config = dict(
    hidden_size=192,
    rope_fraction=1.0,
    lr_mult_qkv=0.4,
    lr_head=0.0059,
    doc_mask=True,
)
MLP neurons of a small language model. Each row is named by its layer, matrix (gate and up: input weights) and neuron, and shows model dimensions 64-159. Each number is 500 + 25 x the weight over its row's rms, rounded and kept within 0 to 999. Numbers have three digits each. A neuron's up and down rows have the sign that makes its largest values positive.
After each neuron's rows, "fires on" lists the tokens most often at its 100 highest values on Wikipedia text that the model never trained on.

L8.gate196:492520534505553547528525521507512493524492500499552493542487471501497497495521542516483517489497537521475534499500526524504500522508535550485490470499459513488500482514550543521490474487480513530516517470537485495463477509492523482507478494486475523562511528508502486473548483471505477532
L8.up196:511512503502521482472482492483499496518482494461484475497525491510425499551500474479545487470512511482467468505490463503516471495511515475521533494490499517522498540497515500487550485485476497529517492523505514500520497516525524513514476522499488486475484506498472512522492531505528506535
fires on: "-", "st", "|", "sk", " of"

L9.gate111:563500520450482517508530544508486466559478501500479508482503481492496489506518474475519557519461507508498517489486515465469512469504515502488497487461468474523492486452505515522534516517493461486488521480519492469575511472457546521491506540507450531522505457509509464488518551499466481555
L9.up111:515503525513475455529499467467580483495467511487505454541461496469487462486513505466513520465530538543518532475530488524473529492529515529541509492485497490513518528503523514543521495482525492563481517501483503473493504527514433560446522527567498479507483473454515497475503525499519518482
fires on: ",", "-", "re"

L9.gate85:563496533528537507565518509534506507487499492474491517501501546448511500578462521519458502485558485512511500462476528529516480514506526480465494461515498465513474545547506487486483520508481490555540512473487486504463513532511508503491523515493498476535519510505517537492482443490512521471
L9.up85:518492513495454496529494458491557509480483545482505510476464518466543531525497513496502505506482507524512495470473526515478497537478491466511458480488473504513507524470486486551513506502515470455526534527509500529436461483435510516529471483482503512490468479485492522493504517516495525487
fires on: "ab", "p", "ud", "st", " Pict", "iz"

L7.gate163:472492489490522474518484491536483464473543472491489443501489486532469497459468474528510504524485473438494526507486539493520504492524472513515506502490517485487494509466509497515552485490487485516464482488449496549531513486490491489504533486494523492508461498462486548512550475528500521503
L7.up163:545499494499497533536462536515514553479507488477465476580549479500501454474495492461484503478452490486486507464504514499475465503502525479569535508494493474474509468501553436524477520543522530516522459500486534513519477501444474484476514501517496526473523526522495514512530478530503527519
fires on: "-", "ol", "ro", " un", "–", " 19"

L7.gate25:492498524464491513479467490527513517502520459538498512487483530537511451523465494526491522488570485479527554521443493512488493514463477492529493531488532511443503515501491512527481457499479470500525484511484485498521487516525519509550531510541490550485477520526478522528479475533528551509
L7.up25:485517470482494502481528502500511469495488541488498489521470527492515489536551505496481465489496504479501468491468502503539510505510475482463461547505507488483515515493489550537516470481481523529571494544457518515512532480428527503514484467468505487531496548521476504498513470471506525473
fires on: " b", "B", "b", " emb"

L9.gate350:484499465477478474507468494519476506525474503524463522525477505538495539453474486490463489517532510458524485486466571497512497544560479518499488539483504500480489507542478507476493513571508495501486501479534522544479508529485468509495498475494522507516511503477445492494500529513503511498
L9.up350:488496495469468481497446528462482499522519510473482496490500522532497481557477499488469524528515492515508493508444523488481479481494530480526499539499572447474523496516482485527500535540463508494463494486520500501470450504500445573453498499501520513452475500488506492509447504500516509530
fires on: "ly", " more", " most", " first", " named"

L7.gate328:538521496513532507472512456477536447491494468496476478487506507483533529522522458489438490476515497546519488485467501497485496486529511487529545423492506518526557508497502490469472485532497499510501474528548478512488492470495526441523474543487507505544502474548493504483536495498547479483
L7.up328:480494497497524559508512495489456519533531549456478558536544479516481495478523527501494491493518476497493490537492513482484525524477514534519483449512502499485544513510505509491505529472460485460493538460507567551503481475542537502540494515512493454516532517549487514495516484491479541485
fires on: "at", " so", " pot", "ot", "an", "199"

L7.gate11:464476528510504523511512466512470497508494503518486531509496450490478521466472509471504505516485518521515481478490477501487504488506489480544481460493495499474522507461492461494510546556522472516477477542500508488473463485516535487503553494477537451513490544504497519439522455499535491492
L7.up11:554489499472508493479481537477515495516497483496493529466473497508524520516498454471449548476526516477526474504495477523528511523511508515515537532436519488480524469514513503496527514480506473530480521511544472454523532526517510509499518499508516515471450493450503540480500484525494498504
fires on: " t", " or", "-", " m", " and", " mi"

L7.gate265:463525500503535494521485463471475522490460497509499506442476500575480526508482477430476486465477516485488560510477475464481476502529512484509516489495469470535492535536545521531537478476516513485465534514527492508479487528554465482520498522509528501509508460488512515502472493455490510486
L7.up265:488477492477479495544441511505514498516496490457517520517491496517476484488498502478504512481498505508460506466521498487432526527517515495473481507476508509505484554456514468514492510483483490478470498530520513523495486531453513482454463478507456456522504455466492468478537535506496528481
fires on: "-", "i", ":"

L8.gate308:483489552488482497525488497457516447491522487497534500471474513493501443498494480487498506499497502495533490475525485513499541498538542509554487520480469516523474482533489503500467534486492494471526510495526505475497510512493456457503498505522471514499469529571521476481515505434472457488
L8.up308:497514516492509503498456511501486480470461501533504495492492496477475499477496503500500500479497481502500494518508496464480504466495519519519490453476530470491528515479477526526542493472523517508478505471485481517490482514563440458425499502528490430529501517496503497429526482499475513482
fires on: "w", "l", "u", "app", "z", "r"

L2.gate277:514525494490502536531447473468468506483513494481508522496468467473519496522499517502507506486512494500486506507488479466498513500489532456472533526516512476482521507492505540472484445511451514496477508469458514446486532488468449494490556492514493496514493468533484510519499536486501491539
L2.up277:457531501524525516508537510483511440487472516500498519511480508528506491521484522530486469472492484525487489480508488501543509487478531521506491514468456516517509490537494523460473516496506500524512519503539492478494520543508490555531498488440492534481538472545506486471477539490526468433
fires on: "==", " music", " |", " too", "...", " Music"

L7.gate314:546556493506518520547511476497486488508485474510517501503479510484478532479479527506545492488487519521506494533533515568474516445484509490532541473452503482491515511499554484521537540527468510473519519501514520440475482516518524518461507518491426522525578526517505499496490494462528511480
L7.up314:496520512461506494472552470493512518472462500507490513512535518489497524481466507513524498493502464499473509484507511495462504519455489531525468514481497481494512507507495494525531473479536515465499514509503490545489538477518475528461487473482485507532493538517420497572488506502504481480
fires on: " in", "in", " to", "all"

L10.gate99:487503505479493531461537473541473483490510504535511479540504468488524562538469495550493485464505519538515539521505434481472501495496542517485492476505486490535491462498530447522507492509497488504483506490534508521459487501502485476493480504491484435545523484546504521516467508525493533513
L10.up99:473545504515497475483539516498525528537549492447514477514476529463500459498493505514521513506518470540538518545503503478516495466466521548505488501540506544498506521529474504451488502512468482446488556499507489516440508469500539528503532482498474460525491494512511496482483474483466517506
fires on: "ot", " P", "at", "it", "ent"

L8.gate327:563509517537484487496443519502508510508469530484500470500520507526514501525403501492536510458503508508515488505496525492502496502469538486488520479515472472497512452511519508514466528507520527490521447503486475491479497499483506444456516499523467517482546507484503479485506540484502534478
L8.up327:526529506532508509477486516492544489500496501470482498559557418484523486525496499519467513469483527501517526515511532488535508519485517511477493436514502492522519492525513476478498509495523484520471537473524504527480515419490477495541456527497506499508482517486495501549525482502497520513
fires on: "at", "ot", "et", "il", "met", "ost"

L9.gate299:465493476460501464510535534496518459526484507551501501526512526519477533499473475482512511452516482524527490474513481490512517478500537472486517524509488491528507538446509477518476516539511494512534541542524545530499467470514495533472524484548468526484484479510509468486492504495495541537
L9.up299:526525520505475465473536554528480498523485492496479476507472514493508474513547482510535481487505495539445471526476500539498519496516500540492470520513489503472477544523535511532491525502538490493489479490524541496492485530488539466506505482454469519498430453513470537476500482537484505520
fires on: "ic", "c", "ac", "uc", "ec", " Mon"

L3.gate222:481534482512475489505462507493531490486485516521536478476501494513475499496541507492496433542510487519484463504508456465473497484491516470543492450495491540460557520511522476482485513528522498539513498457471473536519515462515521477517493511477496498528518490520494487527510496585460440476
L3.up222:490541437525479491530480507491490512540526512514539447459500509504501503540513506490512467503434526513509465499505453474465476520506508472529478497504484526474514468515462494439505471511550515554477492479487458534485513496530510482513487500470473545548481471525494485527493512502436457481
fires on: " Z", " X", " z", "Z", " Zh"

L9.gate97:480510470520481500504491501511476510494489484558527452505462480483502478472507468507512465462509497518512519473485497539534483468504475534500524526472474497504507528538502487508544468522474493493478478512495529485528531487504537469533482509549503514535484529541505527485442515473535453450
L9.up97:496486483531495507522539550484472538489501478493495488493488501496475498486488455513470503510500512526471506452501522522538478457517501562494498524525502517513469476519547513516501453500477525499476521471513518515523483485528517497493534475489484511482491483483489519477458449474524434479
fires on: " bl", " fl", " rem", "fl", " Fl", " Bl"

L7.gate44:489492532484518522551508485493506508469503514546513559488500540456500455522512493470512505447465500494488490512527468509504466489502508473501509457495533511529507514519484513510502507520474454500554533496520446475483473520520507477545516503491484494533536479515477474491478506493503540534
L7.up44:518493506496507544538447474454541478526479505489521492494488540466539434472458500524498490504477516483485517521517521482484551475529548472547473545508535489518496501480457481490496505523507510449526508465494523478476449473482508524500506506466485448519559515547489457464539488518504482501
fires on: "r", "ur", "j", "w", "u"

L10.gate198:490497519499490508472510485537515501539457485529498497536503493503498489517513514533507534516495519494508480506480475488465484545484499463495512531473468496523536518442513504508463519510520530521519497535521446481497496483534532515509500499497463496487509483501499509500481529518471577478
L10.up198:457519482524456488515491524469467521461488490505534532531511469479486440489521468510516495466502454475492490547516504494528507480510496480458455512474480491483486474510495513478484525453483523510512470470509532469518552502484509486446493461508470474483462472508518512450514481519496491534
fires on: " the", "th", " f", " late", " F", " early"

L8.gate305:546472503550486528482503491505512525489509478477525457520476480499550487519518464456484529513490501523501496533557448525510534496505467520541501513471510530522483529488492503517504486518541507503494487464557483503560448499538538497510521487518530488511500478490499485522478516512472505512
L8.up305:485479539521492482542487517488471538530506474526483524478475522535485479481478503460479509490524489489470478528498506454495532482522498545488504483465471483490519482505538501510487519513522497518465520511496506499502545510470487460489529469472482572488456500471474562498517455500440500527
fires on: "m", "-", "'", " t"

L7.gate129:533539464490485511510515529529510519512481494518513496465496496510488526457555450504509501479489495520537479489522497502463472519499489474532509494513510485492503529472505513497481513477519498481544469514463466494471486522478561491503497492490497468515493542509494555538473493456477514469
L7.up129:524495509506501512512505475538495494494483516491540533519512516489483504503520523490507482478483529472474484517510505478504494499481492494465522480516489474459450480510534514522539479538523482496469508500495522485471531465477496479565518506504495460458487526519526531521548508466505534495
fires on: " a", " A", "\n"

L7.gate355:485548521526498480489461453473490518503492505509447540490473523493522505516484486544492494498505517543495533472438489499522505514490515513490497509515471474475500519518456527499530474517498529504518465493508532531507485493514494475452565472533486544497487484539504492535522548524498495520
L7.up355:476510484495504507485491502487518509531533487459536545514484505544478479502485516534512518505495526556516484488506508530473499511519518505488496519474553493442554505504496499484488486496536492511534515549519493499473467513550526491516497500487510505462486490563459514548483521522515491518
fires on: " (", " more", "ly", ",", "as"

L2.gate61:517522491520508488468515475571577458503529489510487447533489507468496529489446488492514507469541477476518514515508529499505513474528476504488455509484504495473463522500492519501557487553505516461461515525472481549483479488493484496516499515457501538524498482507467501524537489521529498553
L2.up61:447514461457499502502500464515542474461553487491511470528480493465501506487466509453520516498465492517500470514494553505556502480511495483511516459482465522517527501535468498508524493529521520516499469544508508473534531502543489528439491502468494547507472497514513476487513473539499508475
fires on: " off", " Off", " Ber", " Def", " returned", " hand"

L9.gate375:489509545485506545503538485534496508521495520498539504534494531475498500519442483491474542494462499509528497496486500490501493526502546487532512471439485484460483488564497485491495466444488508488473493488514500473530518504459500491500481491494510497535519498545509510488530459482514495492
L9.up375:465487463482478540491490500467499496505481466501516467496487506535499490509501508476553495518494468511508504473548477481539481485503559492485493511512462493494505481472507531476530470500485502519495488520481469452503473482470523468519480512479465504498478501469499491524476503522511530526
fires on: "\n", " re", " Re", "ever"

L7.gate13:489503465499504507518488530517506479491527554524504485462477486539519497455498500546538501488484507483493499519527459534485485523543517469500473468514510535513479528502491519524531477492502502523486532522474550478495466489510517502462542473476507483518512482500590465497509510460533486478
L7.up13:532515458551480497522519526469470505471473543521517463522484493499464502506518512473448474488486506519475509541491497493509506485551527498506518523490497514474499491487515515522496516526518481527495506527455457479546511518533471491489483488480484507536477553506522477503483490521514505491
fires on: "-", "is", "ak", "ir", ".", "un"

L10.gate53:492495474509481527522500477493485503531497476542487524511547492487466488503480513501511525524489552545511512498502513500493539484490523473479512495498473496516488538505511500551491465510514510534487486508535483526549499517475472446520520462510519448488470494498505534511482510538516484469
L10.up53:539505528493532521489502474516517515503467526535460462499509528494498496527451513550489498521518503573504480464497490468544539450515497447462474453503505497459511511503481498526490537512504486501513536508493503518491471527489516536519503458505534528537481529514500480492505464538507546564
fires on: " M", "'", " '", "."

L10.gate5:446506475450477496544496498477513495515527486541503527508508499483522490544553467514506533523478484514519514497511533515495496471498520519502502544492512475494503515481511498536500493549520527513489483495477501476489519476457496517515524501471524469512500463503451497492525551474525503476
L10.up5:557475505450489498511469519490538470517481505487526463551501487483485526521527521536525486512457498506517484475498542499480533467536542498505529474493501525501510537477540474523503491514510534525480493505503480466487536489505541453528518457523545471495484470527498499503494523471497534498
fires on: " |", " a", " (", "S", "ian"

L7.gate279:539458437517497457514530488492482485477546558497490522508511459473568507511487476517480475494540489502520450499512532537510473467508511511528433453485510510499505549532490464493515478503517494491504489489513536513502512484524508479498481463498563518506508511473555482519477500468464520527
L7.up279:507471478515485482492525503527515521508496503489498550546465500503514508539472509549511480496495514524495499525498479523518507528497514493486511490479509490517499522477490474511470497465501495501519544513527522523481457517538505467507483511469524498517539472492519518523501451495496535474
fires on: " An", "n", "p", " syn", "ud", " en"

L2.gate194:555492474489564520499502520493517479499495499512465452499518525456516541495479445500470492521512520472502474483531529485509517514519513470513470510522491502508482481502471498492490529475551493495494528493520492553493514466516503454545503508490523522498478535542499516486537513454478515496
L2.up194:474495502524521476502457510511504465478480480515502477521536514546542531467514520514550540470460487480522506473544501514491472519507489507438476498505502540487479488508520538479483499498490502526511468545474463544488500526529488467507539547548489502474493539506529518507508537503486530523
fires on: " 0", "0", " against", "face", "ique", "ins"

L3.gate190:519500501496510511479532460505518459459484471521528522515485492521494453517490511468443482491514453436516495515472527455469526506493465525486544487469492491469522497508476518482509521518496496531468496492462520510523496466491506514476515468477522501520474475517487515506510490480519475520
L3.up190:545551495500504507443497512469513551526485488519482534502458488499488502543516503476440507489494505516500499526491485443457484518502461510463503505486503503522552496523460474536479558494505519496492493490527479478496506520498535529483527510511498510485514489483513492453490513478503526517
fires on: "ly", " most", "ively", "ously"

L8.gate233:492531482517494444487519524537488504494504519516520527492485488504525502488446491498523519504529496513478478474463497512526495524501485531506510524476466493472483505497439488515535520491512515544510491527499460468509504496471471474495526495482505509478520452503544509485468484512497531545
L8.up233:513505532492493483494525481492540468507488507445501513493507481509441476505507527482483537518487480511483435464494516499532508500494503509517458504485535449514473486497496542523530495512506473524504415535516545524490549511510491486515519460490462539504448498516505464497515485528505509488
fires on: "ec", "c", " from", "18", " cl"

L7.gate192:506573500476538510511518499461526550497448484476513463489527528526505526488432507471481503539500480508494468510506509486514495529512529479519537533485503531490452464487513519496474483511503497474551515517483515537483529505530521477533511540480439474465514528452523464491507518499497513494
L7.up192:470525470523570514485514502499502541504475486474509466491501515494486473488534486526487539511526476500499494502492488445484495516560455532448511470533457490515486479486506494517515465485539489486482517486527545506484482487457538456521473518493526499517536474510499504487499520474517530468
fires on: " of", "-", "ay", " At", "f", " ("

L10.gate252:503474483513523552474531481543494503527534479456484529535455513481512491556467521513450442504464469492539515510509455472540532530518555491471525546483475486514493503520525475534467475573491497513484483472489473528495526506518514511481497505508501460523496493463471519499472540505559480465
L10.up252:474509534520473470475504482467463541506512508525473499514474479494498528466503537517489520538514490526497468467484506514524506501503502533522501505527445498487532503495519485513509500481527539515458451510447538466565496518497456527542477520511496503560501479505501470467435455461499499501
fires on: " ch", " v", " |", " Ch", "d"

L10.gate135:482522516475524558518477450533499520516522489470468524499518524484528465492510494520491498557491507569505536522459488463493487456499477484485513522509517512505480469473437488511503535520517506504514500469515493496502521530540533461510495441501510540522511496524504543519510490495522490483
L10.up135:516459480505488529502498520486495509519499483510476509467475478516514480532475467504530479554519552532484506511497508520462489510540491453462468525475531497542520529521454513492492523515513494533499529498500521507495491479486493480505479473514506500503472472492504436490468499473453520525
fires on: " Ch", " Sch", "'", ".", "al", " ch"

L10.gate187:494493466476509475538479514557482456487496480509501527533472474521489483579497498512494534524517479469497500495490538480482505530476502503511471477466513499483515485510525527541507472473538494480505459486522532459499467525507543470479490526496504509528496522538549490533511499508519510524
L10.up187:508516516506479459476478491451466488508498477474442495481508498510505494526498516518508516520488549506502490514461483464489479483506491533481490496514520505512506506467493540508524476511480460493446490572538471493481538523484510529535529482470512506498528467519495495511559481483493487504
fires on: " b", "b", "amp", "end", "h"

L2.gate250:512488519516526522482489496481469499483522483508497542521485494473498539466458510531520509533468485464498500514488509527477487562555478456504533541523497473471508481486524519499487526471490533496464511485508477538450505438507526517497480517539518492539484508551496530530496524491511512508
L2.up250:496467491548520459507506512495477532499481508454486464481520493483464518500529533481536455473474471504496535473505534511492469527510505496500462499518519480516495503512508480507473521477472523510469501480473470521475571463435501488541453492521492532477512476537540502466541505491527547522
fires on: "-", "–", " 2", " West", " 5", " 3"

L9.gate135:486528472472497482512500465537550426492523501521505500525460544503483470467513465503490507508441514514486536489533465471471476481505483512499509553490533461518492495485518491531480507512482467469503537512495532462516436483466542511513509478472491479560500479534478533537513475529459513538
L9.up135:462530504535555514494540496513506485538510484505483527515533521517476552491505469520490563530530477509520510468506503501484498499471481476504499504485493505504552449490483503460475496486463506444510539514494518509500477499466539565467528488471501476514524507520462478532498515472484494512
fires on: " in", " on", " is", " under", " to"

L3.gate256:462529518522508504485552451536470492519491477501527498500500542480500487506481480509556492516495532481470528496510499492449545517486547514549516497503483513468450492476489496482495499483477492514529496526467493456494521541531503471425527529519528498478503446455484462558527536508506528495
L3.up256:482501508527499523480494506523489532473503493539500475498479611502483489480484476526489509523540483540491493488511513490530524517505505457529485504481536475499476520530545517511474527527494521457572492536487482530515554531487481488507497520522521495464518518516511502501510556524516533479
fires on: "one", ",", "ke", "ards", " had", " with"

L2.gate312:519514507498491504460472483489511503488543527478503507501485507516516522493571533434497473539524492507443518466537509529504526474477519562476505499524482544462485500470506473475477515479460490501544503479479557510492496530472463497474544470496508488545506462464511489481529505483506463510
L2.up312:494465549508473505520493477481464496476480469495490471516496519482465481526515489520547507485522506455520455486495493491525467496503480520472439503482460447517515495513485495458478496485460525482474515470417538543477499531486451531475531485508473514525519449468474500487486517457510548505
fires on: " service", " Votes", " —", " State", " Title", " law"

L7.gate370:454461532513469502511490521493530472509522453531547477488510495527545469513491480491523511487475481506466517491508482498494493492518487471485531532476496498521520487493474499463522456558492500490462500504523496460501518492545518506542534496466489480493501490482478507514494525481534478501
L7.up370:481501510527477508506529505458537493509542552505504470522452496528505486532545523471524495510506494460467468564516461503471500487500507500501472538518518483486513516514538520509464466514481510516516519474520520438504505507524490475482466496503518505535483535506536479553507493466501521520
fires on: ":", "is", "ir", "u", "ri", "ilit"

L9.gate150:476495521485470511472434502514485514523507497527538530513514493501480522504476501519491499461487527506478484506541508458501518499474501486460507548461545453509539485494530538504482485519511534513474466506523506489506484486504474525491516471499559487479448479533478509493439506517527519496
L9.up150:505454505520486501460507532503511522498486493478503501547486516536548508460469528520517494505493591563490493495542539527502525530484502544496491509514479503490518507505522465513473537480497491494494471482465437491494512516510508481472509508531487512503493482547498493500510475486508529513
fires on: " •", ":", " sem", "-", " Release", "ensity"

L3.gate358:546529510521494486517517457498534515502485494550500534527486511502488472512524506524556501541497499542516486498490464504462506487524517495515517487471532485485488532493465546492504495500537511477492511502492521505483525495517512509474507530463504508473490470530470533529496515533496469509
L3.up358:512508480523476494498463511536484485506459543484482476501453426490469496526551511537505498489489537515494475503544517527536472554538506488514439537465465498521478492508507497505469528483464514493456470467479497507519517487526451491478478493511528499543506503519465500497505440509510521546
fires on: "′", "ous", " late", " purs", " particip", "oin"

L7.gate260:459534492468464533530502486491512490500527477491519545515488533509527478528478484478593505478480477507486518550510502470460539517486501502477544560462498438540502482513524515468516437518504521478483509522509488499461511506490471528481491531523530462474513483500493538522506551461481521544
L7.up260:509519485497521544526475547472528524457467508476474482538522492540519502517513436517532504508501497549512509511529479498539450512485487501511523504520492489512502489446542528498490493493516529534503518519510526501542501544480476468520463474472440483487503484536513493463479488469498508495
fires on: " (", "-", " •", "2", "able", "1"

L7.gate36:514494491468524455499518535508487480534533524522525521530482510479510492490514473539508500517519488520479451490471472497502474527441527528482499488492505464506485509501495486498506455522500542529458511461463509480490498511487481473520492514533487504470540499516465437518498509485539548474
L7.up36:517548511518495504513489530468509514490508538565496464476519479446510506472522484483539516504490490489478486492512524545503499511513506481533490465533494481564481440480480514488510509504479504503505519473498496479530461517538460511500481524505537501500494509530502491508542504479467497478
fires on: "el", "u", "on", "ol", "n", "er"

L2.gate274:493514449540471463509545467531522454491502542489507517502513555500519510494526502522561520541520460469513518516503521493462540526455449517480518501505503507475486476503524555453498548486510485480544502485473508480485502486552504459467498540489521525505516444525524496467532500508497536520
L2.up274:482488477504429443487513484507501476455483510454496519461481527492485498491480504513529487488491458455503487477496465539490521490463456508509529529465508500481517467516545520475496509456462502503524501509484470476469503515510500537500531517499505524497496481501507485475480450516522514493
fires on: ";", "An", " an", " require"

L9.gate304:537479469534546523507534481485489447466518499506482521520483499498527491509525499500468498518525478499528511490524511518543540488483474503462510506502444510478490509516517544536519491530507516482488487464497536543491543517439503459483481530514527485512526515499428527544515531483514515463
L9.up304:501517496499525466501467492504477494510502489529496526504517528503484488496488493439472539496487473518517511460500526504513507477524477489487464456517504511490537535554500502525503486460520482530478475517512497475520530499498489488458500501468531478475524494538450530492503529532512509474
fires on: " |", " surv", "ce"

L8.gate352:539503479505551471518529528492508524530479522505517516518508521479479497468526454497440522484519479498497513459508496517481530551472501508529509496482523494500533478492513507501507491522507459487482466445521469530455497499503458508496516509533521509518470473512521493525498481512540472515
L8.up352:451481542521494489540486501440498510487570489502519546499472461452485483521481478482476531488468514495481519491509519493510506518517482510472468535486495483462489479495501512539527522469529487514521505509478513494524494508501472519475530508523545470508416517554487454520480520504500515485
fires on: "al", "p", "pl", "Pl", "el"

L7.gate376:507517482518523535505471549529460497522502479472486514524559483490505469493459512531561509524490492499493512473555516456501533509499525467516501484463497510482465495522481479525540513483480519489544494484524484480521481480482500509491522477504449535464546483493498484481519493489471472511
L7.up376:453497532494492491474451493477542472469455546502500547478517481503512463472499431469513492446546543514496530473490511503512515493498464486534500486498494505543484560494515457532484528518471521475515492538529484476527474501473477472507474460463537499492512483528523470485501508519484516467
fires on: "-", "'", "G", "r"

L2.gate198:519502544515499515496545485520505484456530535498496464474495520477479515474503464485471469480535493482479495531500520491514450540521461518485502501528497462500485496481477423542481486501492497454477544486484535530484520500509504514460492456494488535444527453540488473505523478499530518518
L2.up198:483492478504478511464500490461461488487477485460532534481541478505538484510480544523536515511436479528544543493495527493478522515492495507536471503477533533492513527534505540533500510472464510510516465526478495477471488482462493513549478536507501477506510481493553470459482507551487523512
fires on: "-", "–", "ers", " goal", " end", " goals"

L3.gate60:525429469467512493536506523509496461504483509535489499498492484493492477513485512489525490495550503518524477486487553510528503526506480553492486534481507533526520514559525532497516481503446458516462500480473471509494450493495502508520509507533494501499573542504460463451513443486505500491
L3.up60:523475528471505484484475481503516472478490507499465493503548467496484532476501583510493484462496504489517522515515463495502512502524459481509519500479532526511505478507504490557486475428492514481510547504479475488470493471489560537472463516493478481500485496517487505533539468483485426500
fires on: " be", " to", "ough", "ain", "levation"

L2.gate152:548507483502542517489476512537545497533481488510492515521523443540509501473494513500527501496506492422537475539469517489494534456521497525464519522508494536462506539511542501504499557491528507521499494513512468544534507509532514506507494514510476512492501504469485469508498491485556487504
L2.up152:489483513522501505467479505475522471494492485505559490479530514516489522454517516495535506467498508476522490548491518507462492470484491524463492513551491506491508511558540493514499511515527513544493454468451483488509506523561505532497521470487413553519459509452503482517511511466511503511
fires on: " Sc", " sc", " Ag", "berg", " Cat"

L10.gate170:519521520466475538492475501528501547527481460494459463503508483519527496496461526486509495511497453480493489492512516457474519483473501519476501490512482556497481500487523521530473504542482506481489487531550514507474496491495519524461503551463543494482489502534469499493548497491492505504
L10.up170:465503520526487523458476513505547476520514470527504478517507499483507450528495483522538487534523483493490455477493475489501519518513477489483502451510489498518555506479499470526504497443483512554483463533499522505504499548508507513512464546482522496523497523549522496473464533514508519508
fires on: "-", " ref", "f", "if", "According", "oc"

L8.gate243:501491497563514507517516510468520469539531467507491488519483464543489466522503488489476524491500519520511460489480489503496459475509508516537494451495517467484488514471556509545503520498517525492521498500456536465531509501478457492489509485542523477553480479503489520546495497502485468553
L8.up243:504496498549495513489496505486456513524459488503505480525510439511524494489487466481483541465515511479518498545515482502481466474530522540492524467486523518510504528513497491494518527549489526530483486512505503479511496462462484515479520507530512503561506529463500508494514522475503483491
fires on: ",", "id", "mp", "),"

L7.gate194:535510494477499480530515480532487468541474474502519506489471517462474527471511521497522509498530534520494518471507507512496487511546486502517480520516493496447535476503501520486515522509513495514503509470460508482449485526544550478549501550483544447498479483504493538486538558497529466493
L7.up194:508492513492509484464490478497518482521533502480488539510492472528473505522460495488485494516514504503539558520488502467473458506521514509506482504471525463513554529491533559457516513428520519495498499517494493528511481476491485476508478531468460495525546518483492541493495547488523501517
fires on: " and", ",", ":", " &"

L2.gate11:503518536465500510532501532470502526449473530473485452506463537506498530506520496529499470530451516522507478499477532498505501525502526477496486509498453533528511464494487467501518487508487534475513509518551535512527498489500538550496492494511505512482547515512520482505484544487495518504
L2.up11:499544537497494533486463497501523497458484528478492492521515527518484474552538494495532474475503524510518482537558500487527487472481513498529433511476471486492472509530499464567515475560504494536518479541516504526505504505518488542481496474492521508477459496512481492496486511506517521516
fires on: " D", " years", " v", " L", " sp", " period"

L7.gate94:479498513463517506514493476486527502483573540486476504503492489529507548489458509514537516556478503491491515488595470540492535525518494522501467502486500500488521445499512476484513476538493468497499508422495506466499504514490547518507559514526506512550504496527509498478521494485491488513
L7.up94:502500480465516505514543466538494506484432514502544502564548505481484435465530498480508469544508515495483478537515493470514481467490491459498530472512508526513503482454477467510505529544474459466487514518475486527495515512498502509530509503487475443516533465522488512497486485525464501533
fires on: "ical", "ad", "ist", "ary", "ar", "ent"

L2.gate361:550526506489535493466506521534527534525501489514467484515491512556514464494531494501531511497541496533499476493530530488482530520485483468498512471506475555469503460513515470489486517478510502500477481505530475524512482521495459478475462509496513471507462507516476486490511490532490479507
L2.up361:537472491527504530503454531519472495520512490504478501505488491540499474487539519489516536512560465520498484510513523511503516502510498457473495517509508521478495480515465440481488470493485469482476481483508462452485466512537446471494457479488485528463437528535483524473491525504475475497
fires on: " che", " Che", " syn", "ri", " Sy"